Part of a small language model's weights.
Size: 9 layers, width 256, 8 heads of 32 (4 for keys and values), MLP 704 SwiGLU, vocabulary 1558, 7.49M parameters.
Architecture: rotary positions, no biases in attention or MLP, untied embeddings.
Training: 269M tokens, 8216 steps.
MLP neurons of a small language model. Each row is named by its layer, matrix (gate and up: input weights; down: output weights) and neuron, and shows model dimensions 128-255. Each number is 128 + 32 x the weight over its row's rms, rounded and kept within 0 to 255. Numbers have three digits each. A neuron's up and down rows have the sign that makes its largest values positive.
After each neuron's rows is what it responds to, as a language model described it from the Wikipedia text at the highest values.

L5.gate670:118101121087164104187105124101103140167124145086112161149091152119127130159067128159068123137179101136132128135140133175174145165129099149135173146119111133114110087132135139120098156058170096087165104123143084139150151167090158181118122129142131132154078173089147092128142124097138072169153109151172079158130124199145129150105138100153154084081056090113169121095107091064070068171129
L5.up670:110068131133149117134135121096131113116126192112118104082106155136154145142122174139117145182155098103134121139130150176108126132132131158097186140158189117166140177084125120149131115138182194082155166128133175131149127151158146065068100109166095149110121141091129070103121140164120109124120088174148148143160096152077143087174111114143102018122120086140174185152118118097165117107120
L5.down670:170062109171188138087065178121101082118114096159076119152114169187135129118151142084141195140114153093115074073143119130112162143076124163164088128156165169160115135166083154172108121162114183100124121070144110088153081129110088161170082174108105140088081131087103157097095110109197241134162120125105125146118175119201145123117093108151144038147134134106135139115179142148164191156133
Responds to: Word-piece tokens finishing a word split into fragments, especially "ric" in electric, metric, lyric, psychiatric, plus "ical", "ts", "il".

L5.gate644:137118189140111115142121178192149125152113115112073070104109124207138108183168151094063150129071119163143079114190102110065168112108065099121097161094166097084110092099184175091127106145148132167153122094138077071167130132126102164090176122122109131111115118115155114141121098157092138088190072104165169134136116166149144148156118104144150132127162096171111119150102110137096121086083
L5.up644:106098156078071140142187101098099143114168102121099151054125149106141085167097125120136084181103102150128117092152096195140136111120132136193110108100110160136125108168152179140127151087147129107155182124132166102179140092129154192115193143094128135106155090139120118138138128114169150084180114063128108147169121160092139152184141171176094114120129134171142082137071163062146147122094
L5.down644:129144110145171181129111120084093067145133165134127122126142127111104134089180112092145143113156127126121115074064145130140090120157113110101146153108158178150096079125153119108133150122121149093049118110122125122074154129062177057171135126152112137125132135117045123071136106063168095130191186165125085058051171086079123161093082107118131192104099142150132151151168135082105110117154
Responds to: Final word pieces that finish a split word, strongest on color words (yell-ow, bl-ue, bl-ack), also past-tense -ed endings and standalone " of".

L3.gate1:152145107210084156097117146130106147094155070152136150156087088138110057071134152117180162162172106104168115103160135149170174076129139136138114150111127102121105105154164146215123100185127170147153100090145136126167137097139081126136073167102065116121090127106156119165138124122059125123165161194085151174080085135095133092129083115150134136139115128134119156127141098216122108104067
L3.up1:116133155183127146116114089103174079136153112048107157108112102165145124105093097114128116091181126172155114103148161171099165162138131201134107124126121130137101122121155141146122123062143150115074039141098146083179034125121184117103148143088143127083057136186171122139165135087188130127107119152077139077124123178082147139186151218118122097077072151170153157122138113172171086129072
L3.down1:163112126187103172117151096097146177149166098098092161105100160119113103113125131158142099148160125149096088168153168138131109209113118202079130094136105091159061166184161182159076163195112125079106075140149133148140137116119145091092123176116149156178113176136125158073144163120112136177100151195143133150161155160080131205127124130157079115122125117182124133161108139172113117148143
Responds to: Final piece of a common word split into two tokens, especially adjectives and colors: lar|ge, shar|p, bl|ack, b|old, bel|ow.

L3.gate397:116163109147094147181148101152090162203115157176117098094143126114178194110149133148143131130123170168166116180135188142127105148182177146107145174142093127035083142124129152130148172105186129125151094104129115151079171102127126117140076140162158153129154138132159150063123122130164144161106143057160088129178155151158079121171095098165096117124136181163150153163148134148119173127120
L3.up397:155097101136128139117058084088140102136094113157128145123158134142193110083145135112112056132114118114088162119091134125094183142112202136179117143095115153086146174146084137098117096081200155075144169122187142172149107152137092075083101134102112083096119200117076164131208140118120132130168176170121094166131120214102145180125144150125109114115163165144140171153155145146113104193102
L3.down397:117119099106129106173130093190089159121152113167142170118081173122094129136159122127115170067140190123110144117148150094118159105158150201201133115116127047213114150102098138088127111149160107162136059152127150112145116149129093084139134150102120099125136097169105136173139131127160099159097154167128104198092135151111116193157093124131144128157080084135156171102140083099088170129139
Responds to: Word-internal subword pieces, often after a capital initial in names, such as K-ir-kwood, ag-ric-ulture, insp-ir-ation, trem-end-ous.

L2.gate210:086147147101099145109155125109156160148153071134121150157095149119168166083153093093109147172145169222086071111084146097157154111154150127163126183168070129143122106131164115126140150122176152081126044101206101093153151116120051139150084111126204120165072109124141126160166104140092139130114148122148071102131117091104138134109158115086120131125052115142125084126145129135168110102132
L2.up210:104138131147097098138118188089117174088029135130109177157130148142173101156144195182135095147104165124163085178168113105082104169079144147096149114149038162144109108150134122171155078144108131160139106127145109146102119089122152147133180123196128089163060081099145158127104104165141122144118163131076126170174125133121130114111205075148081114126100125131152130122121109148088077150132
L2.down210:142136115153114119076122051149097137134069177126103158106191127142132132131197068151166125131146160136077081128106186067175104154101170159144150167124146111152149138060088146115163108167168109146139100124198111124117152102155083175077108114099140128169089145112169110162122125111127104120121133141141114147130148182156135172096159147112158104123072101066119074110080147162151067141140
Responds to: Word-internal pieces that split a common word in the middle, such as tern in alternative/Internet, ric in districts/price, che in Orchestra.